{"n_layer": 8, "d_model": 576, "n_head": 9, "n_kv_head": 9, "head_dim": 64, "d_mlp": 2304, "vocab_size": 13655, "activation": "swiglu", "norm": "layernorm", "norm_place": "pre", "norm_eps": 1e-05, "positions": "rope", "rope_base": 10000.0, "rope_fraction": 1.0, "qk_norm": false, "attn_scale": 0.125, "bias": "none", "tie_embeddings": false, "parallel_block": false, "init": "normal", "init_std_qkv": 0.0332, "init_std_o": 0.0, "init_std_up": 0.0332, "init_std_down": 0.0, "optimizer": "ademamix", "lr": 0.000247, "lr_mult_o": 0.769, "beta1": 0.9, "lr_head": 0.00555, "grad_clip": 0.5, "warmup_steps": 224, "schedule": "wsd", "decay_fraction": 0.938, "decay_shape": "linear", "final_lr_fraction": 0.0, "batch_tokens": 65536, "seq_len": 1024, "doc_mask": false, "train_tokens": 682600000, "steps": 10416, "dataset": "wikipedia_en"}
MLP neurons of a small language model. Each row is named by its layer, matrix (gate and up: input weights) and neuron, and shows model dimensions 96-351. Each number is 128 + 24 x the weight over its row's rms, rounded and kept within 0 to 255. Numbers have three digits each. A neuron's up and down rows have the sign that makes its largest values positive.
After each neuron's rows, "fires in" lists the words (lower case) most often at its 100 highest values on Wikipedia text that the model never trained on.

L5.gate1970:138168122100130148110136093093108114184120125141112138137139125128148122147169104123136151143162120163129145107100117156103148089131119065166101100164135082136105101130149155111139124155111096108172114164165141123132069155112125131119127103165144140095125100112121120142086140112127107114136135061144169161080121103113160132148123095133146151143108154110130115139185118148134135143101098131113135093118137124150135127131147098130121137134153156100121095092136104063103192102149154110124088135132115138111157100142165118157136140105163113193121142179107127111138102115116170148142121165159140149103122150159112114051188146126122104120166173108095070127160103185122158132139116125127157136130122159120136129123121091134129159109178133091131141072110159087105166123085101
L5.up1970:118108155148201136121140137115134113151153100111148108111177168106155089109129138100116147101144169148112119122088139152143119097119103171110139138130135139135127135101135145103140127127152125145119159154167106123147176103117114115122159139121131152138151113126111143138100142134145080144136166127161100111137117130086116167089091140119154114103129137113159103128126157109122155124145082119132116113123152167110097158160123125103117145152126155182156155099153102147147173098124136119120131128118169119127136119160150148162123108130121110156117135158094103084123094128170157089109128103067099136091149136107136156144152156160139090111146123143091153107175139109077125140140114118123147152135109161127150122112111123147174112145129096114153103121112129154200139113122125
fires in: "of", "from", "in"

L5.gate1033:124171160122093121147105165138134149103168147116133157154128134152173074089117145138112135123146148121149102135149111154148116164151116113149129128143129101097120109173166105190121108144091146158123105119140188132094095142128108138129121125119128104084137143158162145137092119129118142141127127122136130127111118134137140116146199128167120160110153143124163109138117157069130146157113110138150091132146175139120120154095156123108086108117151158118110174073135058151105132170122133138167145114096161102129113121150131106140110121111120137131134130130155149173130101115144138139124119128107079140132159142131112124128122162092133128134131100121114141122162112127143122117113151105126131108162129138146150147111124091157097170131131151078140089151103119112094146119123153
L5.up1033:106147120111110106109115150131092135106149117166143122134123119149182122113143169144111142122117170121146133150132082123120127114177120107102121114135078131123141105193131141151153103132086125136141120119085115144108106140162125113092146130096152088091140121102141156137098087111123133154121136092135103105112100139148118128132141111137141135150148128118186073119140115113102164161066139158143130126091144164100116184127155100132121131112130112155136176088149095115124134158135123161118113109144155087142082112130130119147156124105141128113117134135142119115126137107139164160136134101100132134126119160137113101108149152081142149140119141114144114167104121094129125128129168111146085127154124143152102145143157141163103132124144121103131123144049069116111118173130158
fires in: "to", "not"

L5.gate1368:098151158142113076134085166095115165103169138078135109141117131176126131157158130151094094107105130156130134143144159088100125086149107115088108138129164131152129163113119125113174136096130068097135127152127136105122132111130094175135082126172131141125138131116142181119117112129124147137120161115107147129140101150121099107160131156135108119160132110121140137100208144146132157111126097138102113135139104141125157131171116124116129090143099135098128064159153132099182087143176104102164058100167179160144102155088156098105124110118147138118129110112166094159123090156137125078145101147101123136124124149148137098140140110111091128120136141155139120149136146134183139138118120111151139101115114123100099099177120148122139132094090148136119139097132091129145098156141154
L5.up1368:155099155145115142151156103116133086132131160164133120148118127133139152093140101108165101166133141089156128140104127092143109133103129100106122114096100082128149134102093090138198084133127126080118096150106127118108144103154112151124088140132190101119174145123161120132054144189113164113144100130133110184112122155142129095103086148116133143128170129118140127094158141142128164147093168129114131163115131088141132133146136137117160090138119134124142115058120130100110157123089170120111154089096111099122125160134102205120125123131103149094155120103099133155096109105124130170136145092140124143177181141163125118117115168136060122145109124145154090155130131064137102118143119103141183105164101130131161126128115132091119158108122121164132123159122132148159123132145127
fires in: "the", "a", "2023", "to", "and", "for"

L5.gate2282:134090144113173086127135157109151110152115129127146157138107159119128160143151142137129137173102094137157130105127139172080130128185157095149116128110103076110145126111136147166088133186182171149145128091126118201114141157136126142108130141135135096126158098156126139115130098144136119139114107127120140135138188174117126125142119095205114149164121122090146118150147118167119139101139135125098138143130142134118118151121138103124110126142140146117148137136136128140117169114113153112147107107111158151151119086156154150135129131111096127101097127134096185138143072104089113114124128098115069086135118087110124096110128094136146121138134136156140115129123105133100107113113137099090108078129163090113115146135143129146137177150186174133150162140134115149118186125164140
L5.up2282:110100142118101103106131147149139136149100113109112141151110143141133148165120121103167140139145119094125120105125107111145148162141132109105148116156124126138143155108107148130132116082144159154117089123132129128152137127129128135117145123105135133136127076095193133173125128072140163120128161107100111099156127123141101103118147152119104124079163138103153102162134148131131149097147141103087119100131141121097089111119141149092098174116116137149143152151141163148128130143151112102122165054131123124142147105109125146071150113065113110112131136124154135131098109114132151118148141137148144152124110076029129115064111129150163131149125134130152109137151125106134173117108072115132110071140103131084121130127126132088162109147142088135136098122126129113123155133102148
fires in: "to", "in", "under", "1", "about", "a"

L5.gate1752:121142120076131104105149152114128150141132135158131146175103157153137094128090117074091137114141118124190123136182188129089137132136116102093129137110104135165130150099167130128126125105119137160145131168140148132135151129123136127148109105149146124146169134149074130154129101141124140153097120099167141146123108170079112133143083114150099175147115133107148116183120151099102132156130119155111109122126121156142167084142078093150146116100121136082150109135146148122133123122147147165168086148134110104152153138153181168135144158121088150101113143122117157143130148145083140138164106173165108129124148120110110096116092164114127101178137121144128108124141137080167075140119129113093127132141115112107122150157107134141122159120151119128109171173122125119101179130126122
L5.up1752:115178120135165111121128135124139144115125124125132121118123144169151113153107158152132114121136116102140076102069135134149127141126165110143160087154118139141071121140123132184106121085111176120102144136159115147146126096076120095136131128143135143098097122092099136132139127148125156158116136164144110149141131080132134150152120153118124135113185145098108126069142119119143153167104149125110174120134128093142131137083145119145167120147105179116159098122108082109124128129117125087122186134117163122142112151114176121102096126143118157123165085101130150119121123148190170169129132160129139127164127099126128134146133159126159141166141096134088145106101107104161121118138154111193111124158137147117136109136125129153157141134173181129141132122098102154148120096139135
fires in: "to", "not", "t", "cannot"

L5.gate1681:176133166091143133113095132112147095166122149118140132149172109149143152119151134167131119120148182123119131144104136119168130113130103129164170118138135126152161121130119155141101129156139103128106161131165139136155156125102124135047156159123098127098150078126138106144124147138177117132137135147117141103141144137107119134145101147147155115150091160091076156143148129131086146150143112082058133087095140123147151117145131139167107151147125081114119143135128149140119092121100114102121134148158119131113134137149131173106098098137137123129163153185110147122141104131109171170113138132143116131164106114086134144091074127150144123113146138133098139127131088144190177129127108129112173107123130134091150139112121143188152139105140095157097133153149151126152141133132173
L5.up1681:127097147144134136114148081125158160099150176060127129107128070151124141141088121123099147102114140114105123127136160135107153100178071118153171125118146106128165114146152111160165205139120176100101115133092119154100157171120122118114157155134103142132115102154100116136131116127095125152125166147112178111153143094101167126157082126118154136126143140124172105157158127099125137143131147103122118119113110166123140155127142188113117128115147128122140110107120145138122135130129100128116116127143120111097076137124103104128115116107118114139113114150134138117113140129122155128173114121127117160125107160164110083150154123152131146140101182145131170156118123109174135137116156122103131142164152093127117125100163092138073145149154169114124123127084168129130126131138106
fires in: "of", "while", "if", "as", "after", "since"

L5.gate2208:147123113112101121095133146140146112147100176162139148121186088095117183137135114172099142142147098126125136137108093133141101164168151130118152153149185137161152085140102119155114136158126120147156089093139135133108132124111090133125132119140143123141093152164096103104093109124082165117117134119128145147098128135109122144162145118138083116140104131129139113133127122099126163141142158107101139163133148126151118184136133084099110152136180171135119108110130112183144140106127074117100137103172129135072148133143119139144142170102102130126111157114097156155140161107128106148124145090122084113135140140154122085160111138116143129145120139131095161152108148107140081079120120160175084089094142153065154096126089076134073158102123103101118119150136111110128139126153121
L5.up2208:140120206084097085150068095098149124150142101110111115142128126119178126083163148115137170125138114112102133152152107099140140125157124171124126133130170127118150130207140136139157149107085128115116100176156151092104117140133109125114135095130150080146086117133134113109117136132133141148075126112110134154164106128142071107178148142130156106133123103108098151137127122121138124161084141155109144133133124079093125124114151109120124163110115143128094139089084158147134113094128159139135118101142134166155072069165097140137105118126115136115160121128135126107108149123108114123123140133137077129114172109121116111110166088139120134169172173115162094147146096115110153116101122143117130152096106090152127130116110139120082149098102075102129081140103112116139140134133129
fires in: "by", "with", "include"

L5.gate728:110194144123144127099088125125137127108163139147127118095154144096140117115122164178090144156147116124124137145157079128102134145152097113113123149118095144141113151171139150144174146136182136122145093140137167143092098139127132111089105177170125076095148127132119135134100134122154134152129157097137154080130095142141127098154116127125098161135101111146098098211135155118092154139103132144096100161087141168098149104136127156132088141143135096137111133137163122117106099088107144142125124128081121108144101131076160095101149119077145143130133128169130134114119153156163114154125131096087125113128134152136099126121154089139106140116117139169117166165132117128101134115135104107124146126105138131096130126116127118130127104110144116115111099110149144089098114136143155
L5.up728:129122114099143116083166091170102128139135137136144122137096114150138134111164118130158089086129149144120123123118110131125117118155148108160150140105117112149109149133147145098108088124121131112130155156118117111137160072092100156143161133106088148140116094143130152112127126133109150090130133166144115124111101096126163147085099128140141155162154143103115131167096116149155152128148113059122096118142139098169161132144094119100106090136092114144119111128184152132150135096146103125112120113100156114099140134111128183120135109130148126153134124123098133099146150120173155131147138115119148078132139095083118110092097125127156106078156151136136092143115141115171139110101150092158111164082105137144121116171139178155139153100134151156142161113146119156131124142112177
fires in: "to", "in", "at", "from", "for", "of"

L5.gate44:128129146114089118166101113117132135136165134123127092128135100055155167115144089174195118148145109145120140078152097114100115123142108124150111092151121141086090106123161111125126114157141122149129111115108138150165110156123115100070162124130134122086174131106170085153148115138141127119160065144206165132112150135129136109141136113118114156152133126150138124106130146129100118155122142130153121119141127113119079094141102133142163143146136091157137122166167106115117118107106137157113119074097119107145158122139145099142129124163115118117137177112136135160146116140121149107137132111139095143119117132127124151163151137108093142147133118137142149163137123073126173135120161146161149141118161093122132080128141123124134167150138141112115134161150095125097097135107158
L5.up44:146110111090160132118126122128150127104153114104129163091150113135148128120100127137093134118133111150085146135137098156174129151107113155121096121089099162135106134122115128079115101078132076114117141149131155124135140138166154120152133096134104159167109104112091148125155109119117120125154135154128119119175111188118108115126113113098126125117139184124118111154118100161156142148125127132114103152131168130141140130115097122113125106088121127155119121124122128141148175133140131180119143089140093155095097111093103130140150125148151145139118145119159104116104102143133126144165116149143145113125150140109113109142174151136129139130146175128178107175114132113131128128071117131181117139100131146140105111108137130121121147118135121154096101159128111106096131149130180
fires in: "for", "to", "by", "into", "of"

L5.gate1415:140119148151145148133089170107180111094141117115143121149140148140171137079123154114124172101135124159112122114121100173090122087158129124151161124151139101155116078160135133155105120143143156167144128155149121142140123115129113136128161131156115115110160131135112125172117103121102132131127148127073132091120103132107175128081092124103124150118109110115113136113156099149112088161116115150087177139099140172124224121162126118139081068151128132132107120085135138133088165106140121162138153102100112109189123175135135095075103147133113128129107152102146158143130145113136146134126110110120123135123112135137123085102136108100133169150147102185098136105149128110131138122112104140100149105138149143142122186135130083144112165120120109113128119096135120096147167147139131
L5.up1415:124123123158153128110141107102142165111160131143118136137110133133135136081136107100126122128088122103139108112107110122100187133139078117126157104134133121126189096150164131159129128182116122159166097089119164122115153154135120153120138138094167125108100136107103126131114140146124133116126155092096130113096145153124184120188118137125108148092115106148144124122132137138129143126141117134112169138123160107064139145093154116131104061103152135127118173132121157122124128177094127171151153128165125087127111128107146129149144119093127155146131130086131134128105130096136151131139109128176128139106141101147118097137150115138117161133138122131128169152140096110147120131151125110183116125185125119105100147104077120110117119085131104136117100112122090159163129134097137
fires in: "to"

L5.gate82:130146139119097114111159123127100127118142150096104113157142143143109187118137106130111105120130148092159149122152135110113139120089097123128141091155125133138119146147138133103125112125164101117111148118154120206103119150149084160148138162122133112113120164119129104116108136128119159143111151111107149088127116122134105165165132156095130138128136100103136117158169100175128150148113147136135137144171146121104128120137114119105134120144128129121118078128128139119160153062113188096173097085083155171143134148160125116158129077137118141127116124121136103150146105124175163177135095134115129126148158123122140154104156131166158129111133150131111101171129155128137116089093127112109137095121083146095107147174118138076144147131145103146198190131135156085057147144104151
L5.up82:105117159139109107120093153141102104117095130126141152155116152175097139132097138192134136137081114108115112140145096155106147074149124120141130127157115149155126144157133194122142103097134130134150136125142173187165127148149137150161128096130139116151136137143188132102127166137126159111082087113137128114139119075158099077175099109126125109096129123171127117138138115129137135143094147105143136150118109147105110120164077116102159138154104125131110126138086078077116077150118137116094124135110127126102112123118093140118151131136161112110162120105093154173129127060149070107140145107141111124141144114120151139113116124138149146152125072148109110109133131174149116111102169124127114154110089111099153156113158147155169102114114144125109132119125118120142142172149102
fires in: "an", "that", "of", "under", "in", "this"

L5.gate1513:103150140139099136129073099141119078095105126159113098154129140111107141102134099137131154092112096118147140136137170092118098128173112090125133163133143115183129093122099123143128081143084113112165183116138125128147152138109144107106162143178119127116131128138153122152129110129142111141164118130141136163121099121118123130171122138052102108152164175091135086149140123107133119120090149143104143124144103123127129160140129111114156131127084152138135084105158089101117102104158117130080127110174154143110101124144102147143115136136085106128186131117122124155174115133090125151136124156135105089077124078113150135118115128153115151141125138167150105139110140126134129112103137176124145091138114140121154110128167126161150152147101160171105162199133141163120133130157134
L5.up1513:162113209111110132136103057114148152150118173145179137084148137101146111122105110138105122167137143097130108102116107116102092174120087110134091107116156112132115106122127131141125144165126168119106141151115139145170188152127144122155091127101095096095126115120138140171117121152173126170154122140156141152133097139141130177120136088137150117096139137100088137170151122150150121141129144087066145140116100093114117101127135123090158082117113139150084150138173163162102135131152134147111134106150087169132130113136099174136127152165137131138149100096097152100095133130112113108134110135155081124113144069150135144160168127163181167103154172148115138126137121115116126121088125089131122136139117124125145109108161111119119116094099146136122138141114137144123125149137143
fires in: "from", "to", "and", "by", "before", "for"

L5.gate903:123132124119142091145141126102084060124126142102133141092135185132110094134181161133101168088150156127093113177180111151175137162131172145166111087144098131118098148157166162121061123139148129134110100114153114129122121148139144134152093118107096109117125159116147093119149165141168128119109107145100177102127199122117093104132100098089113155103146111122130138131149139141068114090141131151120121146128154115085161142113137110146130102088129158136140141151134124139107146104140091117165098079149165152144134116148123122103100149103089136114189154152126098162123082121088132146115093114144136140113099150126099109131136172130127117121108133130132147143137074136128147126101125099106176134155112137097120141128110130113120158121124110139128153117116165135160104190145142
L5.up903:111127135134173154162152075119126100108127166104142145131169100100116148125143117132120127139113146124141120130089102185108116096155116135120143095143108131103152081120130139114146110151102157164140152127142177122162154126121131105144157095113107083151149107161154101135127119100118101157129145112154111122134078130145160137123113127137142133124079119140124144122118130133123168104128130143088121121129157159138076165140125131108132120117160102198122108085110106153164143097114146136164092105149100136176130104074137106151138104137151124153102144144118146111125126118066100126148141087113141096131111130149145120119177127122140104092118161139150096156165092106127136132128117082121118093137135137086153152114092108149119131113131121192141113097124157120080150119138149
fires in: "a", "0", "to", "an"

L5.gate1421:135134146135149128149187161084149129148129170102121130186114124152114160106136118121088097166067138106131121111124155121128158098100126113154142140121137112133168106112156121125147111110121105125177131111141125145097174126127133123136112116111136123137157147067115118147116109092102146135099097117164108104143119125091117102130136162090142134138143166140116089140133117154130123161193121171130104107142144149108146155143104142108132085120124104126097137102119104156111157082150117126139075127143138143123081165116144095124186106177119161142124131103144065144180163126115143139098131144107137147128153104163139102201109164142095109147128093133148132124179129156150142103128161156143151193160088132136100103140134158108140125144142101127108101109116115097162130151095129
L5.up1421:081112127153116129132091099142186095098141139115099136163152158111129076122118122130139150164131081125104068137134108160112103096124103141149125111102102100055146107114115085156141145127068142136153152095129145104110142131134143153105121113147164120077149139140157110091108168140129120126081131140106124131140095146125112168094165161205130150123123118118092131144121134157148138173138134151129109111108126105141104085175107148149112084103136164151133112083107147112167139134123132130135139132142116128152146102147135157079133109124153126133113133141109158128103116129141120137165124159148118178153095138147121112144151124153117141105173081135133084108100124081129146131108127120109115138147142146102099142175114110092126159107101094140073138076144130142146160111135119
fires in: "his", "to", "as", "a", "her", "degree"

L5.gate325:152129098149154113130100129139127150103122142113089161123129107160122101174127151108114079084108118096122112170089143100125121162121155126135091120132162131116156119098093136123127146134133124113149096130127185152139095121107102110094059140131143119130156117143145109132114133117144111175122153159121116146134112165120140066148149145104092137109112092095134110153109114170123166146109096152105126089186141130136143128114135108156108138112093169119110121098123125083073125124131155133128190118118121157125145159156092136140125119112122138074155181141146141139094090113076127135110130120098121132124112175167157124091112106123100143126085110135100108084120089112129146117134127152158169130139103139125178119160130108137149111102152144130165150151152114119147189118108140
L5.up325:117105116076131113128140146109133125111080144145136138143160137165202117100167137166138113117136153134103114133124129111121111117121149093128119107156150147116164147156128133116115097135058136089114151161150137122134127095153114113152156167116119144103143135155134110124114110120147111142117153158132121081159134114147116188135100172164086092112149150103134164068140153123075131143157132084081089186115077090159132158144115179130096101080165134078131103167135148165180158112153127165120110119108144141123119111123124082112122120146127101080131102113120152136165104109100185145117124125110134153148124120120167148122139162146083149151179153113157152121162137104135125193142126129107093131140159139103074136106116137165158123111127129126059116122133134112130107071136161
fires in: "as", "was", "first", "also", "were", "being"

L5.gate2228:098123144082100097108119150119126130154101157132132081148154133150144106126103119120154086147119145107144148103098123167160115128100102155093137146183160076160140075120161122161120156126130138104124149165119182127151158126142103152158189134100131112085127146068147108125141174142101145180097110145164155110149127137139134126147109160187108147134175111081105139119114131180171099133128114159168121156152100116118151145135144124117079107121099131103114145124166165121126133144145138115077117140132110115105125126144125148143081143167096120140146133138137113132128167109089103132142160140148096126141132112155099123166087160125128143130126159142118096113117104146169134129135119136123155108144114059118132164126120103112146119164091134125129137154144104141155151170124118
L5.up2228:145121115157137143094123102135128046098131085077145117103101091134116155102086102125124121146148119117141123150091132139106130133121107159090096142137095101124184176096126127129127140138136130121126145083133129140127118152127109094137120090132103131153118137143169150157107153091132158159125161049153122165137116112084132136138150153103137148118113090144118074120138115099139151185138147159107161124137134101088126083132132111183124137107137148167121122148117111090120121108128141133115109142102121129130083129091092085085175088124129162137162158084149133141139099100125172134124069180112117108110154145139128139159122118120175094098130162152124090113073120111146145082097135167147112111152180132137125117140119152130120143125099088130094141162110156124127072167153119
fires in: "to", "of", "s", "for", "by", "after"

L5.gate2129:107124139103109122122100118132170127179100107116158111152126100110123090105126130133125172145108125130119145100109183117111114148135115131168137131129112107170079140132144151110134145117130155122138145170135132133108115105136124131195142179158195110130197090148153124137094168141100122104112131151192124118100120084096119108114125100126158116140160187118152134176124123188108131137118126147120107113105152160122095166124112115101084113151116111096095105169142099127100120114120123111130154129120094143170123127125071115115136095099116144152111159141148128120176112111153202088128110126129176122128127146117114131138146118146117065143106124141131116104117117113096134117109101157085156133135151187151103078147100174121122125150153109134109164142129114143140128082114168
L5.up2129:117160138093139098143108084076153117138097142134163135155119126093113176136163107149126161107122145176134158147137193104147134156141136148116112165107138124121091106108120119111135116139138155114140138100161086138144155080135140099129121097096146121130139119144113099097161179118149099173125111096134149151135146107088101154196094102142151129117132160144109125184116145165159197137155140137087120144116153136132090143135171125124135165102132145121153099121129148108130116128160169090136126132155127151147132178150126127119153163175136128182124164127138099144095147132097151160097145132135124135122161113125121129119134119129082123122166152116094142117157135146131194122129162141088124093160124114124093144138106126121148162150118173104157150125120133189130095109148166
fires in: "at", "from", "of", "attended"

L5.gate807:132132175112115131125185178151097102135148158127128148146143137107116133118132140091133150117134162179102137068143136113160118140099102090173109133147136110157137106114105132144164116124135136158112164158123135097104137153151105114149139136154144149140159096129094150131139094115113119156121121144151162117179134117108139114110135095184112126149103190085118096135124146088154136145090135129121115086122139163154134125145115114089128153159195101142116089146161107096095120124161109097113118149147077095138141140109114141073125096137115158112137144071102164124168133141145162141156102134154123144126103146118129123138132118119121115130092176103120140134124153156115103080121140102095075158130128152105110116129111152133072144174119148130133119166101130112093144060118118
L5.up807:142148132142119094094130113117119102156134150148109087097159088105143114124162129156147110134143142140097121125101139152145153136132120141115150139154128133164120152113120104137148115122127142117157145154122161127124159170106113100080162082132106131167128115146152156132111152131116149094123141108146142103130136110127106150146136148149104134181167142121122112137094163163103111136152157133097143125133146156119121120141137147168094107144122156163140101118120118105160133130137085146125147119143144150087089136107115155108116112129120117076134105168093112161112089143143102145136134161128145165146150098167136059123160139099124146123140114098128154156124122126171128113167153124163129072120153128145122111174156121158154161095127093092127134123113130107149151129129138
fires in: "with", "to", "of"

L5.gate899:143165167099086160111120145153157163120154118112123120134145112157161081117098151112135111135117159097151126115091112105115105126143122127141158123113118104133127063152181101136147086171138096133162118102133172136144075139160113132100119141121127149089126178109112174176116110109067144121159127127141145082139119112147139126151160110140141152143143122140172058140155159096127102107119137140134131140174162102080148171142146106102135121132116135136099116115135120092081137183150109145152113123103107093112149139114146114153135106129144112121150101156118114141126087096140135147145103122158148159146118155162133123139122114106102133180126129137103152141161109154149112167120118115138117141122097160133150093178117103136056092132105075083138114146098130103102162110113131
L5.up899:129116126135120155128149119111147165155146186123104123133125115141146108119072142190138144152114111098168144134093104149150109163141144093143133111118103111117142114141126128149144127151125071148121107124118153164136107150139130125139175120097111099081114120135108150162126136131102163140113159151134097137106085124143188133153112159129086123109156129156171141108145108145125108132119158100152139126151159162152101113078129152131148110148114115176152148108104102131100134175122115140130100127104167087123128117091114121149086102135123092071141121112163138174121101125128079129105111094125111102148123163150125110124134153144118104118086091123164139168139121127202137094108127082153130142143125124152110127112156094139102158129147128135164106148095087123159148099138080
fires in: "to", "not", "would"

L5.gate1561:082102125127121149079123115136159142101160126128133141134096127128086115114137109158117163105067133129145133140152153158129162132160102125091118173155123191069121122129133140147121099110176120156162134143120149157121134104153117174140105122160111120131161116165106144107149126118197157152107126099118134095152111140111139124139151107125120098111119126114156114156132128097167227101156099133090096099094153138095150156127088138136149138139180128113127118163131126153085094138150116058122136134154173098116156145133139129094138106152117105135097085135125096142113102098129120134142106160132115106098115140111181129184142133137134128163176105080128139107113090141144112144175152159111118107131140149104165169142095103094113121180094104141095101137096083137159149130105126
L5.up1561:140116140173095124104130133142093117140176140173156126128108139147135134122096119101156129102147144094150135104150103124120174135201126115120110145145145127072106146129114131138127137120128127112117118153123064135125137135131139069131120154105103121090112149140140147081096153122130123138144093124128098151144125121143108098133113139117116157137133105117139148134103125145114143141156112153115123117119142142166096123095106106177138107114091112103128110133140128142073096113120110083093167164117131149113115141177165151153160114104132132082140100149146134130150079125164117098153088159118115110126091114151120159144127108149177144158130139121151102182139165114142124130129108135098150125109153133092124117164103131113149164148118128156150161124119128161150089122130098
fires in: "m", "to"

L5.gate1993:131134127129079130169133088114117109145082160121104107149121114126143145162108095126146130153069143120092134127151098092104109151108153134123163108102118114110109147145152136177108119180111121121123135106189144139151120115146124148121133172158146139115157117147153151150119076104146113093134105131142108137130135133075154166124154137156128156135132118143205141126084127120091184123097129152107137117152153131102116149154090149106095079144206097120158118175121111138123103151110094096156124165161138109142153180128135128134104121090103166155148117146145136149126185074130116123111134070097155103164128128127150149123131100131150130112080107118148121149110128102147111110137151131131150090111126134131151158124114155066087134097173105135155159167098131084084167144085124
L5.up1993:125184122114126130113124146182136199146139138139143110145161135164149131128128159144135170143123125128155141121091093111113125159146094109123151181150122139120199123152121143141141151126102114145147114146159145133126118156142111177115122076087139131126154119126078110113136129082124135136133140132094141132083116116112142124167143133101126154129101153133097105174194163135137113110128123120165145086136107128090161164115124077100081132060098115139107129090137145133125140112115151077125111094130134131114133122128169078130100090122085132077190141148138092143124124150152123135146137114117114144120092151112094101144123168092123123116169136143160122131124124117127137129130081146082128151117138125127113112101131102132099117170104086151116109132087105122137152133160131
fires in: "by", "to", "before"

L5.gate796:147125155099121122076111122115136096138156181122130143140147133113129134117101083106117083141119134099133110131132122123156122125080159095154129145131153141138148154169111181156083086133127154130113122090140093116138113139140105094133090169077133113159150132152135128121146172143137152162129119084094109138151110115089125139140117149086152122149180101115137105127133114140125101146091106141128115142139112101118102124098124140126135138149150131153139104118113149139097122144126139139117109143105106116128108166214143156133114111127145140119170149097116139143166131139129152080083149127104084157173128131127160128082094103126131123152145105149105127140191150132142097077146100101102130131158150134102123156100126122097167150154140173115131195093139114136106128149127122
L5.up796:138134191108145126143147155108126130101120146119104115111173182151122152163094093122158131173124143141132117146112132125125152093156142118170152142129161114101092158128117137118141172137106114107127134132103116121103176141139124161154115137134162109095112087110112126098107155127096110137143117111132137126133146121114105167127121139133105191118159159163087150098122081129119089113142149088107134134122137139109152133140147129124096075139157169131106124119140108140152064142133104093108127129111141131116137121126130142095131132092117114140127115154152109113103094132141132131115129134147168155125173124091111134131126131128146102136121116156088099193095140114125134115124115133165089125100140108109133084148142134192131180106122121124122098133081123186169071128164137
fires in: "for", "of", "that"

L5.gate895:161101137081134084132091162106151138148167150097135068148156132146146172087176146123107115118134154116145117100156174090171083091115089150132105079147139093118170105135130149146126113167079136128158134108144116104148092123147162128147147107156158107130148139131092128135148094127119145134145167193134153125100138135137157116165125092110118123131152191112147100142097150119122135116093139124146156088158138150113133149121142121098138158137147126111108099097150095096123157131118152091139081139131161142114146129139166143170135084141111151084138117118164150114130142125130132120152162143131123169081124150157144107121152133086156113170123156113139131104147168122132107154118158089118121134129101134112167104140129113111094132100112107137133100099073136084090106136119166
L5.up895:172118117159146097127092074170132139196122149097154159158147102150108120126121151079153146097140143069148122079131140087142114132143138133143154119100122116138102150146102139140120154151089139151103128118089145085131108126157119137140156138106116117154130143113116106076125136138108116133108110142160123146111159105133111113138124117128116147100134128126153108126125170199119099120106157109116139128096118112108105149180149130117144126181124106140089124089115098139079099134119145073129112134132135123121128143123150118136090117130144121066212146148160174144114163167126113095187157124146132111107106115156111137106163121074166130145143177120170176143127112126165146142110138100072148147104107120155160120085097104120092162138126153129093122129123132137119169172135155
fires in: "to", "with", "by", "syntax"

L5.gate1560:139153105108162122168095141121092128135154127132117134091148113144124152134145162146119124163103131168113174129129123093113143148141121102130148076163181143189154136106128098123164118144098116138148089136113166090137101130141124089124134103139111128095135121102112125155134098114155081138102147146109145157155163173140113125122118140081113154132116163134154111132136099121093147152160114140115190095140160151114124163130177132142120122063153135116099111135174134154110148120105159094162129114155085166140157101140120111126139137112117162117154139136131099111130138165104132106122128161108100155117106170114123129151157144164108156119151139164123111139140088150160133108146159177155140092123112107141118148092080093128123134118154150107111126142078108103127146129091114
L5.up1560:113127126097070126123111103136118120153112139119110151130132161181087132115171111150106124129162113106155143116127081097132110125134100141131120115177138191124107086123103113079145153143089114121097107147144123113112120100126138124133128096136131133105156130116118165148124146116121130106082091109108152149145106116122093132149134113085120125146120115202127081081144110149107136144145105098104161119147083062126155116124134120171151116090126127153114136135110154170143113166115152128130141117140124150147149114147146100151124107150110115115135161128159115115181091181128121157118113175128144147146142101126101098129113136156122121148106126120129146099160122106150114095102132127127150131105147050162135089111134126141131124162095149138147148163163103121120136168125127
fires in: "was", "is", "are", "came", "were", "being"

L5.gate2298:162178146134124139133103113172111137107115132094139134145130196157168064084132150129134130135117124162114091142098150163110145126139142086117153146144138129113153126147179122143119114137107137183148114128115127137150103126107139105096168123112108124095131119106144100126130089158130143094086142112124148131144102165132148160131127134147104175085166124137157118123158167144112117146123134105109120138111094123094163130158177146119129129134143141116145124127111119107100160119108141161158140108095093149137103132150137134138131122136093173104107146168121154124127102119138132147130153120084117112146108130117139157072143136124120159139106146100139084124160125112143127105111121155121103124159162112104096091144142134153103125118109092128085140082157107073138122129130115
L5.up2298:093083139095087128122105123125091129083125111116125152161122152126148140118161118146134102146072102106098137104125167149112139145168154132144124124187106143117115131090160089152120110105124111123154127101133191140131150123120135136106135131129159112098100139173067111112177149172103161112147074104129109082090156156142123117126153129116136108160119140133160134137174165117101120179117127117106127139158153121100101168161119117113149129159109153121122158095150105128104103147125114146125108141103107083180135174133104136131144165110118079147134104096174141151078130076137136150117128086170137113110098182149150134085128130125113169135125102115119139120136079110186160129118128152101126133106147137105137155120098119160122142156133158101100133141140104130147131157148173
fires in: "to", "can"